Weights of a small GPT-style language model, trained from scratch on English Wikipedia.
Architecture: LayerNorm before each block, learned positions, biases, tied embeddings.
Training: a variant of Adam for these matrices, 314M tokens, 8353 steps.
MLP neurons of a small language model. Each row is named by its layer, matrix (up: input weights) and neuron, and shows model dimensions 336-431. Each number is 500 + 25 x the weight over its row's rms, rounded and kept within 0 to 999. Numbers have three digits each.
Before each neuron's rows, "fires after" lists the tokens most often just before its 100 highest values on Wikipedia text that the model never trained on.

fires after: " Le", "e", " E", "o", " Lo", "vol"
L3.up475:505496540451517463447482468472504501510488476468531468529508517517534527491526535499525527463504491501486470523510525467510509506474484511502450558537456490505507486531514514542479481526478521494517486473462489536475487504502497585490516514489486528504493538499468533548508507525500471484

fires after: "ite", "ci", "it", " p", "om", " po"
L4.up42:495460513509467464569524487494497514489463534481483476504531505493497504466461497488500473450488519505515461489492516468505489499490501486486530521491468466435496461482564455509501500487511487489505517521450533535503486503465464521518521490478485501439499482497468510455529447473499492500

fires after: "-", " de", " the", " |", "ar", "\""
L3.up243:518480520480546480498525504495508517573484498517528492502489469477518527500507517516540516497519502434497545489487537477523451533478459557501472531523493509516547494513544512501511514506440495469532500508509446532494530517497500475483527535490476498458474461485526507507473488524524477491

fires after: " pro", " p", " po", " Ra", " P"
L7.up717:499507486473507539488500514515457495526497498511522519515474502471534518498506508522514496445527475503493517486529525504510545477453515516491499507519482442477496453488488498434485498485512477482504529477466517508508460517487467487502498485478550484467462526452495490488499474482490519515

fires after: " P", " Ch", " Bu", " G", " Sp"
L7.up719:521487496479500500474528499490497505508498526566518512492512500560519526485510519480496549462518509439536491488501506502481456497498481506495496461463499500472487496538493486464497527500505512526508461520460533573471510543484492504521479454483508525481500527498505494493501533456515473479

fires after: " b", "im", " m", " ", "sh", "h"
L4.up315:505503538507507491507479541503514502522490531462574480511487465504503501459523482550499475531525502494489518449512522530471465509476492455509488529502509507476495497500443467488517520498509517517507477459464535511465533520499487513479511504509547508490510496490463517503513519510502523488

fires after: " ", ",", "\n", ":"
L4.up297:531453545463499512503563494504505472506471491477493484476504506496487556488475515530542475525481496465511555465501500527488528510472483532523487461458505518473492474481502455491469456458483498488535475498472547529476557497550493478503507493502519488474475489483493499486503454507502477468

fires after: " G", " |", " M", " D"
L4.up98:511499541504519504491490504508496512492527501492489493480461514499514555487464507512492520499463450451505502427529487500522512523513526546482458519513457429493515480497534465443544514492473480495459522543456530456533503478481483505484522495519524535501514552504514517501477473472529494470

fires after: " ", " K", " |", " T", " St", " f"
L6.up869:503462513459504481496489507512498479545472483489493504479493466523513502498498494508509491503475489481535472501507483522495493538505492463478537485520487512530527534466475499515512518475517461491509443467473471510476533518483530519535505527528514465484493443484502522509488485471495507485

fires after: "s", " re", "f", " ex", "son", " con"
L3.up439:518469511469503471521514512489500487520472496494493473468539445475552502493520546467491503504503511470501504513487537522503486480462476495475495515560492470496472526524492542580468491484453536503504502491538485534530486500484500482508499518520485500490503495496518519494434552536513496509

fires after: " P", " p", " B", " St", "-"
L5.up234:538509486506498525549543518508520460468494549484546487473427461494552493488498525472497510465473513484520480468513487495500478480523496537485528490468544530493516471483469494472477530518492490490520505512461471505474501524502554535487552474506473469476528462496524513502461492469528463514

fires after: " ", " se", "fe", "s", "o", " do"
L5.up726:522553529468509507461477519519517465509482509520463519464499497453521499508513508504454492503467458468527502511486495508494470510455504505514506547537500517532479496515548496489500471453539482496563502478477492533489504478506492490512496506509468527484494531465524538530501489499473511550

fires after: " ", " (", " \""
L3.up496:509491542495517496490495499485523462522518515482518494489490497499484507508474528496490499491556466498557524500512509500487497476465497510491524502509510492530464472510529513534493439492506454486545494488504510519498524456535514506501482506488453507505496480479542512502483462496511503495

fires after: " F", " f", " T", " Th", " D"
L4.up756:508534520478496475495506506486494462487529493511504501520526452491509537485528554515499499491514477494499490511513522525525469482519505504504520537497514505547522498480511507503479497505520486501526491538466474488535528525566536517484451495531514431495492433503511478509487447488507477515

fires after: " N", " T", " O", " J", " Li", " S"
L4.up622:473499518517521503504502499505503460487497487512530530466529492504498585478509496530472513500484525472479526473532465502512536524490511513517504523499490521525484500501540497519528489538468506519504499529482511507476492503506488506586514492515460505536525495497504488534545457479455510489

fires after: "o", " fa", " so", "s", " se", "ro"
L5.up769:483526532494496500507495477454453479520487506496472487475508489487499508488502514485530489490539521481514541535494544510483496494446485482505502484496473560523513480473484499488464485518523526510489519471482483541536522471466496500504520500489498488511532506476510478529563506543507491486

fires after: " ", " |"
L6.up663:461469537471479495488499499521521487510504525519514539459458476509484560497505537500485492470504475467540466483519493546500517485519516527490522513469504488535480507499534517485503501490502475482506472515481506523481512521517488515469442494506488482448507523443528514536498450506502504488

fires after: " C", " G", " M", " Mo", " P", " Ca"
L7.up385:476498532472518506502557505470517535493506509463527495488434469511500514470502529507499519461485506498528496438509466505508524553505484491472431540497512427483507462511507480502508501487516505507485508468460531517522476473539522484501476477472533473446526479483493465524479479465463510494

fires after: " to", " Te", "ab"
L6.up353:561519516507529469496525503504494445490481504463500517470504511495499505508505500467489537521527532470493483519513507504507483525486524509473482557535489516523476477522497501523496470451464483495500466495448493495481543465527501528517492534509538463487509524459461519520439536502496515473

fires after: " |", " "
L6.up49:503475526460520509477522515501524488507513529500497515477548484513487505505485509498537487482476458470552474511491533499505487470488484513492499533508488508536519437512556492482483489506488472454520505501521518552492449487494510493501492528534465507541492507506472472517505458507525480482

fires after: "r", "or", "amp", "udi", "row"
L3.up170:491519487497467485500520512486449477479490517500531488493531484501539474466494499500524454507493544467487519519524483505494508526465487514538516494485511489474520517486527494490526549534510525491490514505493454516487464483558507462503524467510507469508509465519457473500503526440499418536

fires after: " T", " O", " D", " B", "b"
L3.up664:492506528469525474504487486499503477508455498476516511499456492503506524452553495542514519517456497457526495451525501478524491471440527494500508526483472484482498487527524454514494488542515520496533485580485485503498531533505494508545497459473458505527527526488508514496515496484489495516

fires after: " f", "par", " F", "ar", " re"
L3.up558:461511557476537519462508508451502495507494561490500455448511484496487505466475537518559482482473538473517496484452512485488548521444512502500520528548515485517494476478565519490505533511478486524490509558495511542481452459485511476505485512551518436447506461481505514491478524496526498554

fires after: " (", " E", "\\", "S", "\n", " "
L4.up109:518516512501508520488569502537486472541510485494522475493542471492533515479468515490518490481484453498506556510475492519475553525458507536452491473488496523531487483458508514461489472479502491479482474515484525516515556521541480493495507516484450455505472477488520497550490492498462488516

fires after: " d", " St", " pa", "D", " D"
L4.up402:502519494480486503503494457484478488490522524521539501487468501490491511463526467546494488511510474455503493453542488482489519522506520508472529452501518498509489536485484487483511516534468466493500497510502493487499524523509559526480493470522482494494466468459534519499415466485487509507

fires after: ".", "-", "cu", "fe"
L6.up867:522515522501540510500508502492471496483511523489473500533495480475486497495553499451507459494499490511517495500501518493500496501504491513453459459495462553497478522496503515488470520520494522466516525532517455506532492489481512513494493531505471537506518555488477524522482508528520520515

fires after: " ", " P", "-", " \"", " p", " ("
L5.up891:520565499534490518475487492520501475518511541539507518484474433480514538504454556496493490489525491515508546489472485496469466507486475527485518466551502489515487495526518457493522472492495477467484507465491548525501495472489523540483474545488506507486462482482505512506472470516483487522

fires after: " T", " to", " Ma", " Mo", " Th"
L6.up471:507466486454497545522501478475476467480462513461437526522490473507534505521529526472494509481521473484510548475489495484521464531480542448490510462517524516504496459466555466508507502489518522470505500559477503531559518531523498483488507483534480475542505463476502500505491474448497503536

fires after: ".", " ", " f", "A", " on"
L5.up631:552495563490463516447525500463506487469459514506455504532514497504519528514490478499537514494513518517531509518466480460522425519506518507495465520496524496538498488501514492470491485472518474451512519463489513502519487464549513481462521472503502468526513514504559506520504483512517517547

fires after: "an", "ar", "al", " Mar", " Al", "s"
L7.up589:519515490477499508523507505505492517478492528460490495461502514528522522502505511443523481518508546485489488557474493519463493494499459483527483511490513491525478523473496491528448525478494503484490476486506513506520503537499524511538475496492483477514511535486538458515497533507486481530

fires after: "z", " M", " Ja", " J", "y", "M"
L6.up560:468474537512484518555524525527493525485509493483500501512470495545535520507506494472500492509521480503488500536518479523497483510498491489465484498453520481484511470495494487535496484443495521475504491537486498560503524502501467516530507490536529528478482451461528504497524514467493466466

fires after: " Ma", " Ja", " Da", " Ka", " Va", " G"
L6.up181:529499481477512469502505549483468495516505510520526468524484441536515522487495473536509480527524527444502511456488483510488511520522520511493488528464470502490501512473507498453490523528501520479512480561423477531512498462488515467497527499512494514514478517497512504484500563442448503476

fires after: " ", " f", " be", " 1", " tr"
L3.up752:512530512465513511434486488502508498488522520488465516431455443483534510481530532488501539474472480487531518512472524487498468457459489517502511526496455498514457491501519513496486493516530474493497509510539500520518506511501517500488460531530491454486491512502477534472471508480508496497

fires after: " bo", "ro", " Bu", "o", " Bo"
L5.up830:509524554493495498503505513464468486531471475439460519511496477482525522498508496434537492524479516495498511519536520484519491489526522467488442484517503546487510500503448477515453503481451473469503509468454474485501519521471547516477491489488505536467496522481490504550515501513504495488

fires after: " f", " F", " in", " A", " Ch", " to"
L7.up275:524491568459500528504482531518494482515504484501480497518527441500475541523450483510538525475487549462531489555498490520501462520485516487466499485469485542534515483491535481513512472482528499555498504548496522526536505530456524508493513459531489500427518489515474533503478471520513514469

fires after: " f", " ", " F", "ric", " g"
L4.up805:531459512495480465483509527522458468484506509513532488480494475503502534496504508516496487455529515468518500497482472489485472491444493516491466480514500509509511497457496492474506460464534500480509542511487537542512514473475559494543559427520489461488478527480522496514466491509498496557

fires after: " ", "e", " f", " |", " N", " F"
L3.up69:522489576490544538475464498463542472510473484497507520491497472460504530509475499501520502456495497479527517519541504528471523473465501511517481523511502538507479502531512497529524495496469465454541429509510555519506499460509496470492486542491509517535480524478509513528491488491532519516

fires after: "re", "ur", " Du", "w", " re"
L6.up719:478518485479525466507499454507515464493473468506511522468532501498503471493515484505498509481505535496517497484431539514518465488511527513464511500512522489553523501478483556523544513520492528517493506477508490473479507556515514540489521465521462505486496506512500532529489508519500525518

fires after: "ri", "ci", " Po", " Col", "re", "E"
L4.up674:514527509497478508501526484473539478514498495428455502473565510554543457462504523518526499475508500498504521494504533466496537533488490519489491507531475491502471440535520521482517489525504532490487515502469490520519531506484493502500526473483448492521501476482516508502514485471549500480

fires after: ".", " Do", "-", " do", " because"
L6.up692:513491517485530466494496479495498470517468515523514471512494462452499494523523455458510504507541485491486474497530516506448493512533467498474468475512501556508456519552479500507468482516506480501514497473474495496492489492513511513459467503502519492467488546481483512540517513513498506498

fires after: "n", "en", "an"
L6.up124:479563510473492503478522500527500514486516505482452480522534490508514509465495560478521488482521518519528477554464507558496535479490463516510457464505512493523492510536516510552482527488463518482521472483512434523537489551507500508511503511501462489493496519508512573522515498515506518508

fires after: "c", "par", "mit", "it", "gre"
L5.up588:498535468472536488474532472499478478510529562496527483487477498493508467509519515485492479499504508523481448509463537472499520500460489528509478519516524534444513500524501523439516506479506518503476475518513508506489532544468541529506469545478510509517503535478488546531478528492466504534

fires after: "\n", " I", " J", " ", " V"
L6.up159:440445505494468488502529487498481479524478541472501516451495518501505514484495502515532513484505517434501490464516480480494532496517519531516510477524484442528529474551502467480470519486478555497499521516496480512458491571504528467473516496490472491496472475491500538504476505480517475443

fires after: " R", " M", " of", " the", "v", " S"
L6.up240:474520526465489532498506479501496470492414482467461505498537478539519547470522496510519520511533487470538498537490502476495508481486505508492497484495487467529509460493488514518496480498474465523517501534429495506507528498502478510480517465466516498468474524496520503485521521478514529519

fires after: "li", "ci", "s", "re", "y", "al"
L4.up753:450503511517534529537512483507488465491465502489503461512554519472533508476575517495544514467514489500524517461503525489503523466505478522497495490514523482512510436522520506436477491507510550492483548485490533521498460544472505501503497503492471506502526464497513493517479487487523490506

fires after: " (", " ", "e", "n", " E", "u"
L5.up258:505487529459499474476507535529544471488463514463522468482477470530498531518485481508501503488520497500538487518493486506496471467491505526496494529508478495457464495530520500482473494499491482506512478470467543560506537465525503498502528521501486479518474501455527513549420476520507494457

fires after: " ", " S", "s", " P", " D", " M"
L4.up548:515538517470527517515496475514491509486458511494510513493535516502500541510466539456510504508506478487536505493523500517489545529504490526542520490461523481512502520492473511476491498482486499505455460496452527471524491503496565512529479457496493491525494525504496474538509468512490502534

fires after: "c", "it", "g", "p", " Ad"
L6.up330:499500484488512479498525480501465487507475554541516455498518488483483506465515521452495461518494539465498463512433534498484511484536494518514458545485505478467515493516537489522531493481519515485517479507497494507489513528515536500500485540521466497480476516506530489519465503509448467525

fires after: ".", ",", "house", "ay", "le", " pro"
L5.up877:489492490479546533542481508475458481531522529452528485520482470507488450469522506540430533505543512478497501476507522507477516562512512492469488478488544518509489484509460475537500516485477523453490520483442513517467490496481486498509536503552467479497509503480493485491503507498545518490

fires after: " in", " of", "al", "in", " on"
L7.up255:472468516489508505481489434519499490531485504479443555494510497488512504495476502473531501496491497480539507506467500473467509518530502513498472507520490515542426507499511471442508506457456517507507473485485512506526486482539500485511519491457499497478504508516530493506506475501472475526

fires after: " an", "n", " N", " a"
L6.up807:532552553485484480462496476474525499469524538506464529480523486487485497448485500501473476521497512532517484564517517544527499492521465509489542483494497516510495521516521489484474490507512528502488467508483432523557483448487501524503485527502441505525487525507537417554516476503493502503

fires after: "re", " st", " comp", " p", " P", " cl"
L3.up248:538485453475502516503479468508476492523483556446533517499483463467497498486536516510479477457524488504489509454520499500487463508446485508547486495490497505498501512460505479502463490501537505502516553491508527500501469501479517490500460514493498471501441498500503466509504485488475491543

fires after: "re", "gra", "le", "co", "ro", "."
L6.up42:528482524509478505458503505483475484514497475483512488503516481487491499500509507459501522461533494529523503522502489465525470532537490499474460466514502510522520490465480537483487500564469510495526510498461527485479495468509497508503497510525517495526499530479471475513495481489493509523

fires after: "s", " S", " con", " St", "ist"
L3.up106:520514498487514515505518499521507482514507505494494523483536509481494523486470524498471487490534484480507517485475532469442491492515491529492545476485545474520499518482519520521469546481515465504485485538516521489515494513536513521494479487469494459480478497477544498496507487540461501510

fires after: " w", " one", "B", " W", " b"
L3.up211:474506485457488447528493468509511512529500505504556509507480494497514529487510515486521481483544470475482497498551519508524434530454502492534503543515508528494448519530485443485506516527460503523485473511494494498440533498487542518490506492520515487474497503481481505507523477498505492480

fires after: " M", " Ja", " Da", "m", " Je", "am"
L6.up72:478502534460481471495539524489494462479473514457530444543462470515506523470499476482511474499519532458494482511474461487486476530523510473517494504465490495528533490451532466450482484473484524494498507513513510507512504503521497485527486490485510534446494496467490488493506508496429490480

fires after: "re", "ri", " Le", " re", "fin", "u"
L7.up880:500477526478479493463516532546497501494525519500537465496503512498529523435487511506473472527482524443557485487504468500529509505479507509500465549479508538548506514501497497498516543496532513454542480432498517521465527520504488446502542482549487497529474486454505446544507505527503507517

fires after: " ", "f", " f", "-", "s", " un"
L7.up149:534509553491512508471516508498487508498494524496469549517484519513484552489518494517554489484513492502496500485508477496534429528484505543501464486517481494497487506478497502450474547465489501473478479477499520515521520450496482496479514526479512500499499510492527506508513486514482532506

fires after: " w", " W", "gre", "w", " re", "re"
L6.up789:530495479448471492522549499518480472547455519445548491523508507515516504510534522476483479498527505513498527481498496489487496510484487510520477487503495508563494488525474483508501508519457489487492439509509516523480510488473530475503515460481460487507505465463460492538477516524536498524

fires after: " A", "-", " a", "A", " ", " Ma"
L5.up460:457555515494528491443519474500497511486552495523491523471463435446483482467504521463538511475491518499512458521504463474515477545499484512533512484543451517539504543509533492529465460470442524496485498504498509511506490511500488470474473535519502506467549496495539503530470483466485476498

fires after: "|", "te", " the", " to", "A"
L7.up419:551532512505496523493529449527502479509516505463486498501523442515458478468511488503561539509513546497537518512495457492503501502510528508482443468501507503544483504520498490525504534468443481491490469523478517508525478518537517467489518472481520503505519528491530508492516436465472500524

fires after: "re", "li", " re", " Re", "ation", "l"
L4.up137:442473545477541477510516478516508457505478487520542485482530480522490527460519508547519495502543507529547495500490503533512504549455495533489493499505502520504496508496526502495449513549513513481511472487506491540491515498525489502536509542517437449541500491506552478534517471467474536553

fires after: " an", "c", "en", "di", "ex"
L5.up103:492535474514510520491501495520471507485519533494490492444511442510513502501497522504495455482499512502521479537429508529536524482491495501485491508489473503516490524482510497528519486444503514526496501496498447545519507514474483493498486505464507493525497517497491509487511506520519542490

fires after: "-", "p", "y", "w", " un", " sp"
L4.up881:543487504473540511492538516499459487555501539522518463468510511471532500472555494434512518498523518488482466444473536457462506528471483554536508469556508520499494560549472513518533494514491573487477523508492485546460488516490510510468478495478485488480491427513492490505495519502518460535

fires after: ",", "\n", " ", " and"
L5.up91:541484506446488500517549494488488479522470507505460501516528467516456530516490522504481533454505497463543510491522513471503484492494488531520505473498510540523496471515489522509483492498500482488518489479509562526518485488524489521472515493497542493447452496488486547484447489472513525483

fires after: " S", " an", " In", " in", "s"
L5.up4:513510515498499503489496469480519472462510535533469515503543480468482545467473528503460508494511492508533456512460527508468536487515482503534525488468532480515491501475499456471495511471504525492459498527508530523507488520529481503495474489516492510482506480495542498550507459502476499520

fires after: "s", " Po", "p", "po", "-", "us"
L4.up327:516512498516471490498519530483473475484487511499511478461516524539509517502467517451439511473538487493500499443492509516464541491488478540484514462478516515497497499523464489499516482512469510495506511488455492531463514485490496490522515476481511483491540510508473508529534553529532436501

fires after: "s", " S", "c"
L3.up68:495504484491466485473545471504478474495476494519512513517497511509500552490490537500476463475490522465507500466518511443502538500477500532513540532533525488516528483473543515539516505483479497501502540497491522484511505534498512488521519508543545524471521546479521517495504482523480443523

fires after: " Mo", " mo", " It", " E", " Th", " to"
L6.up290:514453521506497505525499537506509482492452544484494508530450427493499499500524514470485525454528479470483516490501496504472523547516494506495485508496489472481465500490522502491501507486476533526530479548470525533540517553501482560471495523484498488501500501452500542492448484486536492513

fires after: " ", " P", " qu", " V", "\\", " p"
L7.up330:503514529476469524518549558488492495516468537517507514433507469505511512508493505537490495520490466484519547464496480533496474492535486496492507504508514482480527542508546510491497469527491504475491499518463497488444488467506485557475518483532489515504470500486506502512499492490525494506

fires after: " re", "re", " Re", "s"
L5.up330:464459487472475461519508481547469484545507513471493505449504491505497499473504559495519476485549479493508476509464516546549470513450511532516502546526490522497503515485501504493487552506506531514507500479501495523500542476468553540516504531537471473508534520497539567506498503510524508532

fires after: " p", " P", " Sp", " V", " sp", "D"
L6.up725:445510490484509500499509514493485519475484502485483477491454505467543495504524519502490488515500511495477501464511507517488497482583498524496479498489511479485535501487516483471489484501521480474525493440487505523464479506488533519528550500545504497513474494503514522533487482463479480479

fires after: ".", "te", " Te", "e", "ro"
L6.up213:525507509459498493456526482491505468509480504470544449498510511443500517472515524498485500515439524512520480495463464492512481470507482467488476511510490458533516545491518534558478465510501525496495497496436510473483518480514488492537513489524527499489493503461470552549509501519478518503

fires after: ".", "/", " ", "-"
L6.up208:569536436490510521464522481535497490505501543479510484515495474478506496491505481497517515508455449493525468524497494515462446489473472488456492484468484507485468474575505479491491476545487469519512500490502507517440495491525493545532453518463496508499485506498505521500515451497534506503

fires after: "s", " S", "S", "n", "z"
L4.up698:539514517495480438486493493513484465473445496520499538484536484505491529466487526558452486501492506455514467494509479491498551489496492504517493497475533491469472489478508480524500493450497535447464493514489489534499501461494504507503488504524447488477505471466537474522494489531483481471

fires after: "-", " |", "\n", "ity"
L6.up173:508479518509505481496524527539493497548503478494555527512500439472507581495543504483540478477521488500472484420490506459458458509453486525466499478523541507461481480495500479511515548472497516502505458513500514548490500540549510492509518493538487485474500492485461520538520467521492449512

fires after: "s", "im", " su", ",", " ", " Ra"
L5.up398:522499577492481511513511491528501436507504499478517509525449512523485547489480484525495495507516494476513530518510504494454486502469504499506480507501516502497492489509426490479505518465516533499523499472516545497492500500506481486507528510535512526464495538458536483529515527515519516475

fires after: " the", " ", " early"
L5.up345:494469510466514453463502469542504471526482529542462513493477489497493514506561496505470506496508519475514522519455506526509494502531488529490483500476478534502507503505518528485532496514474496499500551529530492517554522504480483492445505473510521532457498514500511541504481517512500534551

fires after: " ", " B", " D"
L7.up235:541485532485528514466484503496508515520485529514496518516466487475446531489512529508490534467505465459539498501504488506468455527498520533505531512504506496518534528501519512485482532486499506500521464523514513517495530525527543532447487456547507452500467459470528493482471455516484519528

fires after: "c", "s", "g", "z", " g", "cc"
L3.up763:529501530487508527527508527519493484524497485513505484482534526515508507485502471519508425518468481488528496479518499480459522474485494524470532491533526471478488478494497479498535476486473478520506540478505525489571508490516534491529511482474551502517575510485490482498477528497453481480

fires after: " ", "fe", " |", "min"
L3.up359:558500543482480458472475521442490438512507527530535554508504476459519553499466469517486502544487448498514528549494495503473517488468481517523510517514479535504466479531460489493525505484518524440503488518515523549492529500513515517516504546495493478533459464483517517507489461523518496552

fires after: "al", "it", "ic", "ard", "ar", " of"
L6.up625:492478516485515493498492489535468453486431526426509526478530496508495498481547511534571453505485520501526496522490486490490515518503492506482481496504488506480439513507537456464495491506479499488485490459495544533540523510501505477544569503515463496523535489484557507479522521463478489544

fires after: " S", "s", "S", "it", " |", "ing"
L4.up110:523487505497436489518521493494477485510480479508483502478531472503502555474482552507453498464540458515497453488502535477471514506529500511491503460478493491538466490491509504458495468484509452499542516500492556485494479491526508454512485504554523520460532540511537503542516492517479506503

fires after: "\n", " Jo", " J", " G", "G", "e"
L5.up102:525486512505507498535533501506496472471485500434474514457449514500538521474502501495489496496484511471489481468527523502513487494500486505513501499490440472518537479503541491480477494526476542494508483525463530509521509531471484507487494501514512483513513498473484471531501513491571448474

fires after: "or", "il", "bor", "udi", "um", "Release"
L3.up532:522470492439497484486484476479513478523506561484525488508527505511531484488557486538499455534484480494525470523456502492487504509439516494528450526500565496493491500542526480510527520539515504507509444508517489545497499493525488490521487517533510500510530488485495439523490521494466491532

fires after: " the", " to", " an", " M"
L7.up387:504522482462502522476500443482538498489509489489493524503515477527514493500493502484505504462477494427499491529478478506498503498498484521514503455495505491538476517512499512514486496455514484532507489539458534518514470515467525503525511465499497482468498487506536507510512486539487486501

fires after: "s", "c", "ch", "os", "oc", " Sch"
L6.up572:501483508497500476511515527517480475512480496501472532472489509534546556502517514480538463465468548468500545457566493495490512492489490534505485544570466498499499487551507501507486480481511498473510518437491518544513534509548503495500486487485560466452569531500506517476528512526505442473

fires after: " ", "s", "n", "y", " S"
L6.up386:539519524478511482535505509503532469495496497506497522516537502481532535521545509474473500493461456503537495491487504497486499529513487540465517550516450507542527507534493501471509503488497480472500459520484508489518508485499541479489489482518488501482506553477551461499436486500469526550

fires after: " ", "s", "r", " S"
L4.up696:497513536513521478467482477517526473491535523507486493478477518485499507473512531495532503520505438475510448455493540531458516490486467528469496513455557503520473472476520464480500481498490472490461474497516529510505506502533518497460498482510476463429523513492491497529454508511507504545

fires after: " \"", " su", " un", " ", "D", " ("
L5.up836:509473509489482518472491484522513469543500477481478537520467507503498500501515489493543513524516471475509508510477527487488483477485512525511483482482482521556471493540498521492494487475512455521545448484504544544528517490494493523468474505489473502479493533445553481503495487497518502509

fires after: " ", "-", " tr", "lic"
L3.up654:496541525489467533476504546510496525523514500499511479468428439496502491501499512505534504533486480490507533517530529513476450525487514502508534479482493540529499502487563520499475493520467484504498498484490478527525511476524500512498516488556532458453498513486511541482448480519487498494

fires after: "re", "le", " Le", "lo", "li", " Re"
L7.up866:469502537455488487526541525507522467498494507505510519491487504517505517446469518500488526502523493474493477525506496525501518508540489508465453518527533518482532515540496477481520518506519537484469514461507517495501468495540508482476499474540527476488491488484480451518508432494535461462

fires after: "o", " Ro", " E", " Ra", " G"
L4.up871:493510492431506456475509512491498468523520486486546510524494506529514529484495497516520539499527520514518504481553468492510492497538493489501509537506515489462489488534506490493478435515458507481495533488497513509483512491461515489501506499513476516493495477474494531498527480495484482461

fires after: " ", " d", "au"
L5.up766:487467509468481470486504516503508478547509487499544516498503510476567464507497524490479512466519473471497519519456507534476509536499497529518497467477508532531504519495505492472493502494435515496516556472527464515511459508501522514481495535499555518469511496461469548478531540473503502509

fires after: "s", "st", "p", "it", " Sch"
L4.up482:542476494519458490504512485513501493483437517533532482494505519493525555499513522446486471472498527489491567450511498511529532499452493504489481487538538502493554478464457509512513451452499520507517501500463536505488448504523530485523501530491505473459526479499485500484542478515462459528

fires after: " the", " ", " F", " f", " The", " on"
L4.up837:487493554461497511471485524515527478506509520494477520495533479492499489493469478522520505479500509460545472489500501516501456508472503500520552474470489510532456543495535520506479501478514482505493491512497525541527468511460527503468480503541527487466491478502535525484452464486491509487

fires after: " S", "S", " |", ":", " National", "s"
L5.up58:527500505478473505464523454519512488485542507484515519492519483491490538470500545526509504539531547482491515476479468518509514516520507497534497526534479472542488509474531492543488516464473537526537469495497542498499491514500537474508535479544499477468508501487572467508467492479496524504